Weights of a small GPT-style language model, trained from scratch on English Wikipedia: RMSNorm before each block, 300M tokens.
MLP neurons of a small language model. Each row is named by its layer, matrix (down: output weights) and neuron, and shows model dimensions 32-159. Each number is 500 + 50 x the weight over its row's rms, rounded and kept within 0 to 999. Numbers have three digits each. A neuron's up and down rows have the sign that makes its largest values positive.
A block is one neuron, or neurons of one layer that tend to fire together. After each block is what it responds to, as a language model described it from the Wikipedia text at the highest values.

L3.down22:472463493490466416554454548537480473505465450545516481485517583540504434530475533517491506532560465458455591453447420521480451542442415415461506494521522433465407553518462497589460460529500537524471490479469413506477462502432473433554554430433559476512512475435564451476415522481466514568500466423519544493533445419510541508513547495465401611456572519555511490419532410545505518524523
L3.down26:494443490569526473555527481424491466552518537421516471485520500513471453531502516521461592575543415508493517465517542523367490446455539524477520477472454489423496596494469390597400592410487478506488530498664543520487507542441518544455529523496472430564518558476508368493511505451504529491502436464496519471580471495522631577505589435435397578424576474493549567580479441597446524445513
L3.down271:451474510481636565558502588622527467440495549426519494462548495502546517535490490452535499538550541522443535529459469469474491553480455492553458487495412464518534494497523477564500544380531588456523484453490469526512518499480540500484488563413478484504549478492545536444359446569508526478603604534538528544518484532476484550433509481511460457501477513487428542451544528448492541408517
L3.down338:599465525467462463474551633453570449453490538488490500510589513516536520546520444449504416575575525537492560534475405432573442592494487544420473537506546517481466456533567494556623503477527561445495540556599446518458461560466499404452501512535516485585509505540577483533485526517460524495495501469508561501596575480512402499485434453476556491470569505526495578504510480542489538522423
L3.down363:533618493561443538550530482553497476538549465581422459532527431523482499604498439458516418484537543486481600536471439480464450508604536482547485581563467572464463479521534562569572463460487479472397568504458495495404565512458529412524474549592451509542460461487505491486559513434459499503551464479541570530514457427470562464512478485484466480467543493556505465413479532500490479498543
L3.down419:461539540499517455448533431447569441476404521472412428429507563538515550490504539576502553589517477444515507474512498443499474490523490454482542483497516454531436503533527412510486486552463518483511541469511512417454541556578506391554570503461513466531465506567451541488563543515456509515513524528484498450397496492450250444523440537496484517465490552482528492514591535516426396495555
L3.down465:516531536545470469503486516459509533519390411517464500542490464515537504553466499562525517516455453478437468505461499476538477482508539496418454502555397475478487534465436478582595477509591457546464523558616534469470509467503550411483560519451605609512448507487450476436519513507513508344529439518431546464538613551509413465472476407484458580687530469469451466542458548543505507506520
L3.down495:431503501417485543513437492558463467501474542535475478541547562568491501439510480477471399516523539434418533613558465420466448511472508530510521467493419526510507511476517474546495530456501478510508533479445583514484477404554626425443562562509460450484431447483514532458497537527434507521516548449529445517470500542487570512478491433592507394441526443630451411497494502520534486608492
Compass-direction words (north, south, east, often after "further" or "to the") and color words starting names (Green, Blue, Red, Gold).

L6.down188:482460555589439515506542488539446448499512507504512380499436477455466542591523556479417515473575467554509482483526430513524459452542578512534461520538580437590542518574492451416489515605416521498607513567420443466464551615547495533511549555496532573517472412486483404441476502463496493533485488397504529517654545557544455462454539532421577507391520480469489491456535530495493527527464
L6.down203:525477515517472533455505525527519471518497475522500491517523605505497480487519460533482522398556615513474498513472500475453569576486531443482487428513469476487474556492454482488487592537523489532482479415541514564469552517382549537527438433522523474502555520557522471524541511498433478497517547493479537511438546558373426457493387495490540479486493470493506533549584493608470541562465
L6.down210:521467498507530471495539464492518444511526505530513481466414461558483495567526485459557646490468490445555498405478422422511541402561462514522419495512478474480418569597512471507405474533364524507538558485516470458567566523529495442538492409428457476523568490434572451487529516495525489460515477569565510549582401521549454488490524499413550455533525482465526482497475440457601473608459
L6.down248:470524585550486526469545491548422496415569449541480430588612518364419450508438467458468516470480459474556559489491510525433501453475638485499487426520491531508491525474472545434510459463456419497559539478442535560615415414443464543451490458449495517513528495407464460566582522427481509454447472487633459489517487507490562364509449566506523539553442485523482496426539565537502483423565
L6.down382:529494516473539491478529461639502501581475461449512526497525498445549425474495518468517560480523552460531495503577489541485533350438538493483454383531488450503552394463513474487526490452486520513412468468365608415488427520577494505525583480464480576529498457450435508499451436525490601441603429493563506531610462536552486500544505553472482470474505514508467483493319553482529517466440
L6.down478:514566534492549541488464400488495484402449446502548536524657527555429484468547462519525490487521610509501484536509501524527532380503583467474531579374543469516535445521482416455508453423535538520554480479587463501505469524482579547499463406444589513495446488566570524512498451442431534533464499399434512511609526475498434565455552536533535440467457503531571616534496509435577544499441
L6.down564:461453466541487482448492543481565469445573452528478459456508565460452575498446464453512470463540488450501499515493524484503534468502479439499531541538559539529494442576491471483556527541489462501443472481518487520530549515490510569531524431428491506488419511550524393485427543527417516520452473413468549518619507444570370494509454429456525471474477456538536505509584499530524448560519
L6.down570:563451646536505559591508525437525509553543505455571516501438558517485549504510492403544497450519482469504543475531473526536494464570479466458488478558517513462576425513542614477455511540556535506475459501569541450584467487572611472537447651532507511568513542444480541531446440421514363403362437478577524518444471496426401477480597395502473453500495484553465386495505563493588542500511
Third-person subject pronouns (he, she, it) starting a new sentence or clause about the article's subject, e.g., "She was", "it is".

L3.down79:530486498463457514506488467544447538537545451461464538549440484556402410479547415561446585459457402500448461500563399532563511534480467554542467610440481495511498572536419410503562430549533489437545462432475502469473493549402459554502507457453499512418531563468499478448482547524488531579539479499550479544451515491566448508520544579427536425522488450479551454445464532483515531456540
L3.down156:507590507529507486510637465531482495557457473473451544535517482443589534535418494442544501408527449462431467475545495460507533435506457431601479493540423478458518539592484469479523413470503488551576505486414484514552418559558445421552574433516476492546519484378464487529537491442477576474411490473479476518662438541451477504515541550388525456497449527401550510479410487519481427486475
L3.down160:587447490516448539543608457475458495493527476470473635600495527433425382490460542498437477503392420537495422452592512587432456471507537527554452491574538500503499499575512418565527495485527473443456468509407475496541453556478504473488497507473456558509466496493490537573510442472409441570616579506481526611551466512565403481566524555548513456469467544535478378480483542528472544494442
L3.down233:494525484448524492540501491501461497489469458563543392397519502542500523510464511395545460546460499506460513467592429556547487510478459513461487562447422432498455508420557388445594466507488477517491537578505528489518497518511435431489553557515490426498536414512523547495576463493561444500492381500512513567424505525525624568491553596516594423469636532436491490499535512438533478479474
L3.down248:466508540513499483475473523509479485536482500460530468526460579437536446441429467478395501425481502583537464568457408499631487530584480471516433484491434465401511500526479585481514462480499524517546534501511501530576506489502556504446436376478451445522484543496484507437473505403379464468567402517479430564527451523488511559537503497530492397499357446514521589530451509556575471473501
L3.down379:498503460486510511461573438517426549567410503583436482453606491511491452498535469546568556522521465540491456415507481541511523455486432448565455495472415456503459519475447387450560525525502531530420397484663524444491568481441552458491481538553502505496489469503437484561567459474505501483399421483516502400519494476500380503505533526444551515374496465455413458473492510497497499604469
L3.down449:433574431486447519470571450601424468458576469485524466481477554526533488563393609478354515584532428516523408479555523400582528492463491517457505485512556507441626504509488496526570489559638502480434547546582547543553539488546445544410456461550495478475471450507537509442550469493444521463515525556557512617560463460555562479421497499410466438505518440470569469568510515480484525502456
L3.down539:458571533501525424438526383485445573473589386558558516473520520443545550514483483458453562416532474516515473387553569460530586400432470428508482483531493417428540457484509458514518488545476504513477553446536560572518518578520433409567553480453550536461495428462525435487548489440544456524451567467491467503549445504527480489449447638405561443468513593500495529518539470525415501491486
Mainly he/she/He/She as sentence-initial subjects in biographies, and the word-initial He piece of words like Heptathlon, Hezbollah, Heists.

L7.down469:504431500499513487439437451484476396564513513502579572482564438558519466618512500485483465523459419550446553486543498460456428521453474512562478553529475499474529510563449617482590494517629521503497498520471488524575473584597453533541552550483507474399483528579437488548574433447501517480475442502502519573512561465470650522552461327526461534562535461511528518485443482470496444512457
Possessive markers before a noun: the s after an apostrophe and his, its, their, whose, the, as in kasbah's main gate, its median income.

L7.down228:440531478526436554503529466580474468500512412465508442505549552475524475539585545545507388513455468525549540502546478501457534496489474345479451529383468511488580481535539502472420437434568453578466584423459494499492506484555492463505461591620533453488488449552543506478491538507489527518445562520493389464462537499502574535466534458501528435468456511613524559513566489457519540527436
Words that open a following clause, mostly that after reporting verbs (announced that, told WKYC that), plus said, as, when, which, even though.

L3.down87:495544479463514492520498483597570584482510581534484463523461456522498398477513541448479449570539578464539484535509503450557434568406523467604581527455487476608525522487484480508480550489560481424475576514475495512521537439567590567361455512450500537555498488563539453472568503544570539476518494479525525503497494582557620582550441496522595578461459506494482551509529545585554562571583
L3.down113:450458536534508573495410439450549540482528488456415415517525443511476606496561564498469502501501533514471465514487434443462557479498444468414546402488539430427470557543521486541477445535613462547442544528508516497487560475487524456427462505476555466443453495559500476440442481510519444458617556464490534490509546547488294463453455507448535531474568470523469471512455463468515524499567
L3.down360:594538508534429499525515515511520501423506445533459494491481570533464431535423528543589442449531503504556501557477540534465494555506497544542409522487483473499521528576545572448462518427484462513479550540595551492420483562558557499519467409437439489432531556460444581433527556484419464498415519513539378541528524464557352480533473409459516517510480499514465427524602469433489487524541
L3.down392:509468599510449481508529441534498502464544549531441432505441471444482520558547566406607413469526429543513488535432525419549527365544409456486441490507489457502568516540521588473470484496472493599613454523491551531497486451523560503528486481492573430502449397525411545511580502438437503552484540523483468472413505464499473488467534420480541504446483546439449540472446482504462416570459
L3.down407:452521486529465495459547518473482505569472457503511534409486521437572561565494521607547581615525432547484483535583423487428540525506559535452535484520513484541459511477544597515431467488553421509507472524439512519450556530518422534500476498472549510501489498448515502642548561573466399450518540493520488458407417571485406523489547510520541541506455509468424468580412486453543399503484
L3.down464:587412471461519521503490532495344486506489451461485509473433520515538473439564445526493478397479484530486501511556497483493476461480493452481462470429458493385497499406427571522524522521526565469519311501476508496464519489539483562577514563565535484518486499496400515566501347501445492583489544494524448540539470578451491456600539462546481559571457549545489491555491511501519496432432
L3.down522:493517460521516509511533505518595443440538481462557537536456514525536491493510528531568492521570446485473540509590411438543467480488471429387461504521423510429532499545503530500456534522437514506449482439483480477489453511435504466521435487471475549460463541437542554517490454425483506456563523514406561504432430413410593506461556458485516556405515541456490526528454486526435414513497
L3.down589:462553518529411561548504490507467433481611489473561524598426449535600616544555471528481421532519478467501489491503497543507487465563496460489493504563442537501529459466568562506496394388533451455428520520407530562519434508497551434496535541569437528466538498365518528560509481483493531569474542516501500486496472508467631505451564565478579522451462552476424463476438533552553447550491
Two groups: the word piece "no" or "No", standalone or as a word start (no power, nomadic, nobleman), and time words after, before, until, aged.

L6.down85:395441598459527562428471462428485398506532508535497477560536443501481405541469488491493520507550465527516559518448420554477455463449458473449511469616456458474505439489397473520573540492477544491611522530539553594502555569487578490490568342498498541478520540515467523551530457516552493512476501529542493593455574524512461528394545436503452570511422493496395506580516468512614409591514
L6.down176:474545488471528468447505484580516498391457522562471503523459392491568486429551617529482645511565421506554475528496560438523494438487456414539455468486415421472585490523497492461496634483471480437467458544575567539511477506462607482433529483488506423534462399507562620475591511497568492538401464507538498532486528441526507584562493568495447493579500500474485552489517452550390585579575
L6.down242:546497491577431519453482489398495548558462495449439450472487520497578367517464600566555418554450468477496465537551452517505482534417437485503532540495500550454506434576473475489502654554474473531494432506513533526486519519505487590456546523649593479506502551570461546450449510474450602485444515531464552558559489531528407535620490549426525472471604549538530570458430501487447508628429
L6.down314:542440524512599470493587487500525616542588529648477547563591464565548512542513535544491495435449457501570369433503440434470441590466502494518464435426460511442511510554535536508505535420519504533498447517467431481537503463562470504569539556471491536430588459582532504515483426532500548522461499542503569527487468439479483473558460605470498509501489535605470472500555550470513432465527
L6.down323:550534473482407465502546450517541436505520535591474481419461421494525548486432496443523513459535484577469368422567475488560504536543542527434513508510484564457582550515494458548528570512520495523510515521603441497433478484510512508594462505446510489502564539514426480425457566480475511583336498473490446522494475529517431490414510534488506531536532541506504611469432465385497490469487
L6.down348:528530505560551493562432558512509501497510498506568415538402577507494590519522524533468529511526507467478526505524481471508543488568441335571507510531513532475452501532566486505531552487504521532658471498522446449512574553528533388502463594486524516522516438475445400533545580455465420499511433479501410403497548511617442450550486452506506509494505620522432503486623466495543513505551
L6.down455:467577578479381467562564500492511512422469524496478495403522530462519559474403390497459521507539463479510572496534469604572444534605529433422468449636468463484493556404511467505459547474404515439472474494492484436539434525497536419556526515551513463563481500416441515524548512526540479451547551521566504532438535473467478488415497517519552531425433408506558478556433478537485432494452
L6.down507:531517482529488523529482503515499559596524477514492432458593460496532515427546466483530542535513569509498458538556463547319539594431506463487499502549428543465513561531535476493471616478574440485452519543525562550531449442489459469437492531576488572505507418464518445486425506474548568566457535540529527568526431534544539494535521437433530555608513501518552526489522476489609555639420
Mostly "under" as a standalone preposition or word prefix (underpasses, undercover, under the treaty), plus at, by, known, and odd mid-word fragments.

L3.down82:479487460431400468463470391495533469591510507455567523557486527515463473470501415512534507528565482584471589450510428533460578540533510523513540525465539494409472465568525454515550482496498565583491557527584463450479413526536504480537578476402449497477391514515471516515548496563486473441509459481481486529554545505538372540508562530404454517520433550490487438463414415504494513475485
L3.down88:550522442445511516516517529480552430475495509461521515488516467441476478524496497533501484479536470557599547545507456424521446434533516494538507492475479488471422574574525523490562471493530481485452433514486442548592477505471501437436499481505519530460519477409502515538521505448466525499479556466506480486510452469451307512493547459466488524515496473534420521551509462436494347544479
L3.down321:521555405498434368508520476573500510540535508431529537425424441470367497505455461509499535584474462509640475488519471449574526573523503435456521442474398477533575478479521524451482496572586519429597479551477553504502493497591541450433487504584517445485433505547541455466531566558583446491596490521592463613531498428525477495510456533513439370484511481529542362472467466485419513475476
L3.down389:549451435446434473470504426501565537548439525394524489478550536400559396534576478575480548518523501557594465494431539553499471551526510441488567480530483453433443476514505489438642370532527508503420430498475436489522478502490473457478506551466502507409589544499615500462552432495426410544437557443550496546507394532477457461505499484464487540554531415490435458492560513493518512454539
L3.down518:504452467537502479569585487572608474575547541552484543536445487452466586549479412523499478552507464485405491594539481413556422479496614598500525411476490564504445551452495456460492494470460383466495558524459637409526434501490504523440458487583467506485474447490535548471498520540493521533451501498626605460463538522547474468380517504417547483487574475572572516415453570566516453537399
L3.down555:425479489418455479498487511440524447574552531485459469443516484519519547475470485468458520551489395487500490519514477475411485452569484562521460487493540470480523536502537458483545436505469519496474451465456508515520508526579466456487452450474400526476559480483450409503563478530446495495501543498508545529600446439516347553380492500487514518356551598542536515518411415497506517517571
L3.down613:509513360528477524386468450506541548559457402543469466552432594525551516521416545516542553495509491495463536551577457364409552587610467534464479435549536511532485428593480501463594469466531523488381607449485547437439430432615476505481533553510604473490518505611534518491573507491487478491506474559575456556552530404471586526462474418510522483461483547481519488433495545472570492504512
L3.down630:512485487456579510568460502506495510508401537494530463607472530515597542423475390514553462476540509515426484445454489560527515527593514494526453527543413470515512481556462459528510414529586449479387566503557525502462538546574501510590523555435516609513463538466503525482580625467405505455487485422439511526555581475520555460547428456500526487559490542511537469449454497499463514413534
Mostly possessive his, His, her opening a phrase about a person, often sentence-initial (His career, his chairmanship); also mid-word fragments (Hispanic, irritable, trauma).

L7.down277:512433465510468508495526377541493514526505501491440456527500461517467499551522465484495505521472512521559481429496567545526563529464461481453436602478469534456522555498571500528578546425539462481595474489540545537436522518513452436492542455418453470398435540483541559529582478510510508582535598510479522484506550568465512404481454469534544480486500490502519549426378367574470498514482
Year numbers used as modifiers before a noun, especially after a possessive, as in "Koepp's 2004 film" or "Hart's 1992 conviction"; also the word "the" after a verb.

L6.down35:502563432526570471433450468456462523547521442471473517481457550433511391460431490348482490532484450508503424483507479503486451549430539519485555534584483510490506468489547526453477489467567459502589502493388383507508533555586535509495487431476452525474485551475531473477483547523433565462554506436469436548500504499511519420467435525533522496462466475509596576519472452444545533487558
L6.down77:470513373516586429552487511452405450442566513528516504496430549521501516553521414455477394484450431515503431458509541457435532478456455542510511523522494481509479525444423586638567511549539495481366581466500421470487502490491520454508553509494466458576607565468475456396438527432534472486470494593559489452395506546567532484442481443530516495559502564478472463543582534529530490474584
L6.down150:389482521447525406503439391597485463484429531563501588416455486476486515385511461490516575448500442518499566519478513528490517464584474528596539503536558524449498516505460593512534423479438485481546460580587498400541373419512597509402592401433476519413434554550515494407501467522455461495441515449509556510522471499509626501490453554515496459564445543523486483548413474570487475529572
L6.down355:483454447411434462521469484506519512466519455431531480399496578403530439399535536406426532542506445444469497480506457473532478447456509493478545476542513515471460504579457479452480460512496439501544538443483535496497506454407490436468532541497563455590472529491545457484544521489514522473444477483575556419597528494514320477525491464464443527485456526457420481523430486465581522431547
L6.down429:519514470391461476404544450493530573517458525542504432450460503480444566583480393561473559501571535522534471514522473491407498543539412480456470521512492450459552488558463496452464489568515519500463504516518523566552515473425569554561468506554512522533499503500531568503542465479484483449465527464459503544449522547539412517551537557515542474452518505547497513401417459482522509548473
L6.down574:494470518487468489533495479573493613477509612529415472448545552599408487505565544568489410499594491493530495399442522423498475479544494539548549509449510522587523452506466517517468449565473472471550506405496527461469491424358471450454488486567538545506546457529444493585521441481596513536449509512412435447514513449501467508463533437503509542568534489471463524528498558490500425537417
L6.down625:455541523545566396474514546450486505443492502461441447511523431410525459520441393543523464449476509491550493397462498565531494517489491428445465525554549461411578561512542614494460520499537467491517497473484473607511515547472539472486546497558475494485579553399454485460486403538462491540621658385514460489523525524488502496570453475539530613416525544529551466610481501494488483590553
L6.down635:475542506507513473391523457492551535580491594550582545486508549501477492538549566508498528505401408414551474485548477521478495530606450518446653506450452505521488478553426491484524538455501522492438444458383466545480528524438495514451531504471496521538465581583425463558528663506613449484482418548592447457576565623488458451496543524469554519513571444485469464448465502463453517446551
Fires on "of" after quantity nouns (a number of, a series of, a couple of) and on the "=" opening section headings after a blank line; weakly on possessive "her".

L6.down108:390454480577487513462536448507426502480504516397503472412486520539553434501426544525459445471486515420453513452578504490496482540537513493417542528528600532457529463443585515472478503482482508556488504386530474465485495464445478473425514498508521411563478473478475458417512462482434512533440456505421452537458489436359560633486562518522383601487429419528551470518520436569560557459472
L6.down201:425393475504571522427575537513441501516554500602534532542470442531543481469471431555441512441466496553542517522503528585475580473538426523625556381452577510373494512481487459542498471421565416482568376471468566436484499514508480534499446475421485468373536458483408520531444449500434481553471480575442531487483554506540521464538473492443554461446463528453485502536610421463497460555513
L6.down239:509520471480490478507525440548563520490446420495438524555521520512480429431513429531562516470484494536480468466523431458499604371426486552459535490512533425502480511545378597597484628502532454499427548590553540517613545419582528540483516477473450482480492471474509598516547504492581459492510593478531392524492518439465548477442493594504563473457573425494547505450458595445417466549470
L6.down330:363606509536459612481525472580491585531467459511580530539624413548567523466563478524484543528511521492493382523495570414406455534643452486428510590506541527527562582526516519580517471475491462506506561493464527500618536489489524515471528494437504397481524562471469583522536408526451501502453549421642454428577466528554539502569523560492592536494434543468531433554565431554504500455494
L6.down345:501517494425411484452464587554373500482492587549494483567593412479475545451530491568488420465481443451501417488497523414505519431446468528561531562498435498399531463522476495569552458408600529432601462573458450516464564496477509504502533497493542488456482514393479536505494524490555466505503517489516525472471508464475436504563466629504513602493464496421575540497526460544552448513455
L6.down445:502567424465487540604532446487423524532456566524489536562591467452440497416531451572505543491480525459563535427558486496433552502456499459494550483491412457415487531513464496512463466466588483418488422511541540544491544505499505455516485520582457533449436474360542473555532485582534580520486436547551491430545476479558552465451510598462563450440432394496518599514491492503468436523521
L6.down628:559443473504536492495456508528475473575498582483613556543602462592601483494515509455480470541471430548503529442506547520471421487499434545480438551437497456463538571538462450489530545450453472452530417493453376472590504494441514462496428515526540440486424553501531535497546477529496533466462455541512454526513472451347503492415530479540483425493514471391489504514364463490470403511350
L6.down631:453448542397544561548484501569497503444556491605544463533539437497550488451546438534577434559495462492573427566391528552473515444489466463512565481541521557445528543481451489499462540385510399455460528553548525568564531476514547464479477530532510453493534524401407481432411524515438509388578547522465508530398516533493421513448444469478585496519557498523435442545520512454507443567495
First sub-word piece of a word split into several tokens, most strongly "sl" (slogan, slam, sledge, slot) and also "e" in earthquakes, "fl" in flyovers, "un" in unbeaten.

L3.down124:562445555556462514393505480566554469488489434486529526433594493535539507473556528567600447473538356526541581521496441492442509525517532462452547465546580481524457556378402504498498499427424531466423490551558467529487501513526609492468557508557555442522469538453516530575529466461494451427471435565446481387494575499472464476488535522514456594502390559495423539542556522387466438493493
L3.down198:526527516552420564613474538467520411464429492437522497499517447551461526536486452494539425617481561516487521484446418439372575510574514447444461575472537425567519459481536488478443536462473432445434447524488507493552506401542478476496457625498486533543563465480567502543554550459424508464448641461408484517492503489608410486500482500523532546514522463474550516479449479563403446555471
L3.down217:531534519446563599514547494490532447465483495507599487530497422546475508502561409433484560559519564485544553498524441549545520497574538496564380460500546488511559417497511368495570476445488558446529500517415424423565435494498478510514609519533428504502519452544486523481481604515585546621545478505516470444511500505486501449493505539529511454472417498487522477512591500502482393528465
L3.down361:542457528531485494578505585476503525497502484510402398550482544507542472503532478554454485466520495497468568434507467476417437485444498482503459492545521529417465499478510475552483624650469569475447484456525500508471471538457505508521441554469422478555537362521461451532450488537429433472470504532466501476521647539387356442497479404465571529470497512539586506467445423505396484557531
L3.down378:516577509443419539500569481581539469537547545564447505473450504508447516502538510423499447515483492476383472496446414559589405495498493567508502486412449425491516532502448478380507592397487584445509514568443449498395477593525519473474425497572496555462559554560523468472611532463639523581588524481453514485455485508474507494461475525534514462450578433511387560433527593521437459526481
L3.down428:415468508445509426558463433619441512510510559548414430458510589480530565470502472613474514432553513494521427561485538480582488545464509616532561517479555497568419469470473460443637497472473504535541535502597574493516540527552614494507528425501420529470486536466378471408490546486493486527517441384468517465438543487601414552570491537546561510478551467465460467523559546457427510517508
L3.down562:524479560478563427485458523568467491482555540474491412509525565493510453500552523551540516487550415500451552457475488527457462480445468526588447519528504470468397552534480530503544521574429550461514600599512483495497461481480473500531447563505505606501471458530470528493479519600560508590509473484549461520450604413433543493509525558425616512542498521482484506475456547483446495486437
L3.down607:455597532443497542443477514539496558461450500444474512474464487448527451496457473560413579509521530584436580454492442464359521424531477532481395527540577505417456437523556532515513517502477436447477416562458464449618546462541485542576564480468509517522502530412623584415456492511537510497513548472414449597531423494582588466499507477445505575476511523496464470574537421548410516591470
First word-piece of a word split into several tokens, strongest for Wh/wh (Why, whitish, wharf, kWh), also qu, ab, imm, and table years.

L6.down130:523443502517475413527449549544556519500554457472534510553429485553508510452480477456452540520522556573434516405588509483474465553451467446593445559377529498518480499468582523507500448514471462552463563589611514521510610466460581436488358543472550471528561517522547472463444554427495512458533480513458468536539483475515532514523477375479419470565508481512469404484513540483452590541542
L6.down134:511391500498518483480550387572502566392554414620486510439480518524515522510523579480414469421481483524466563504456532446485538495500430425489510462512490456469503488492501584460407500365463491501493458524493558396573529492455510521481588612537550520511557430477550445435442494477498488536505533487465519427433561434498477533499472437417512508535408496473566527540641545476503534477474
L6.down157:515531483525534456588509487502506578505466521518533453511433504565493538436443525528542459482482499463477510429449505499456481499438485489553559423439545514485554516401433513466453473521537430498578446473396530443545438601489535518486447488407477412519506475536500399457449520594470491460485555495523505475487551493445481481594401451570479523507445442534520563588463463558460498510534
L6.down289:541426477521477576430433475463499507550500476492448503563515440517441549492612520457540448517402531536519468446534457448510546409512476530497512554396462486512548538573454572560486489484463511619479566492421550577505368507526496527530556554544405477535506513494438526505548536472449561526455456424563588472543464448473342583480531506423497463504549522489505512462500530447512635630479
L6.down338:581398525482495458558450533508560570498498512461541508470436521492506465471486508432477553493562497514594588432538553521476539511447532467579527425450475472599436421457537513498424559477393482525389473409598468519493504558522443380538534536470431422485512522421456536465469500506425480464514462552513589517427482538439374495519515370409467424484463403494527405503455473591440487457550
L6.down371:461487567474511514535496521496454501430477561497518474513587490535428491522444558509528474528453529587512563394515501426493481433510515447441452366516417585494515511484570589474469436447547561567547531501420467511474444464471521577489410480351559549499592504579430535539438497460499504538491498497591481494525478476496430515463529445507496551513442527466446499494563514522563535474543
L6.down460:583463513472435431480454527463512496431550470490564472477479446518498495470489612461522537478447543446525549386516482392433516512472582505558553419387512462511536471411500603576507500492471501476474540568401506498474462567468489490488518526534409495523549504328537574402478580439410496540497480469549415476429496494465319537551487458470505496513561444560515449477528482483505536441550
L6.down634:537447533441504547486539512521518494466448483517479501448575504483505584546513444545561442463519503467512499475506531545534473482649515492481468523475459535501539462525429557485437565545524472427479536401465501550430443506467500523507467485470469504541552465446470568535513456559467399490501573609531576429504515525497273499535544491467505515513433511526513462470485487525573554505459
Words that open a time expression in narrative or biographical text: conjunctions like after, while, until, when, since, and month names or the comma after a day number.

L7.down40:454422472525527509541503440577525401495522516453611579491517522490507553514550558563550478549488492513442494531421487499546493397465433422508449425508495505510466502526533386502478497384557530602479469464522494553433429494534471459604533473530490489447565493483438510484496448538552563569476596429498624527464475549461469519493452525468506485532471568396518501483526455468517409479465
Subject pronouns just inside quoted speech (I love, he loves, one of), and word pieces that end a split word (Wh-y, thirt-y, not-hing, full-time).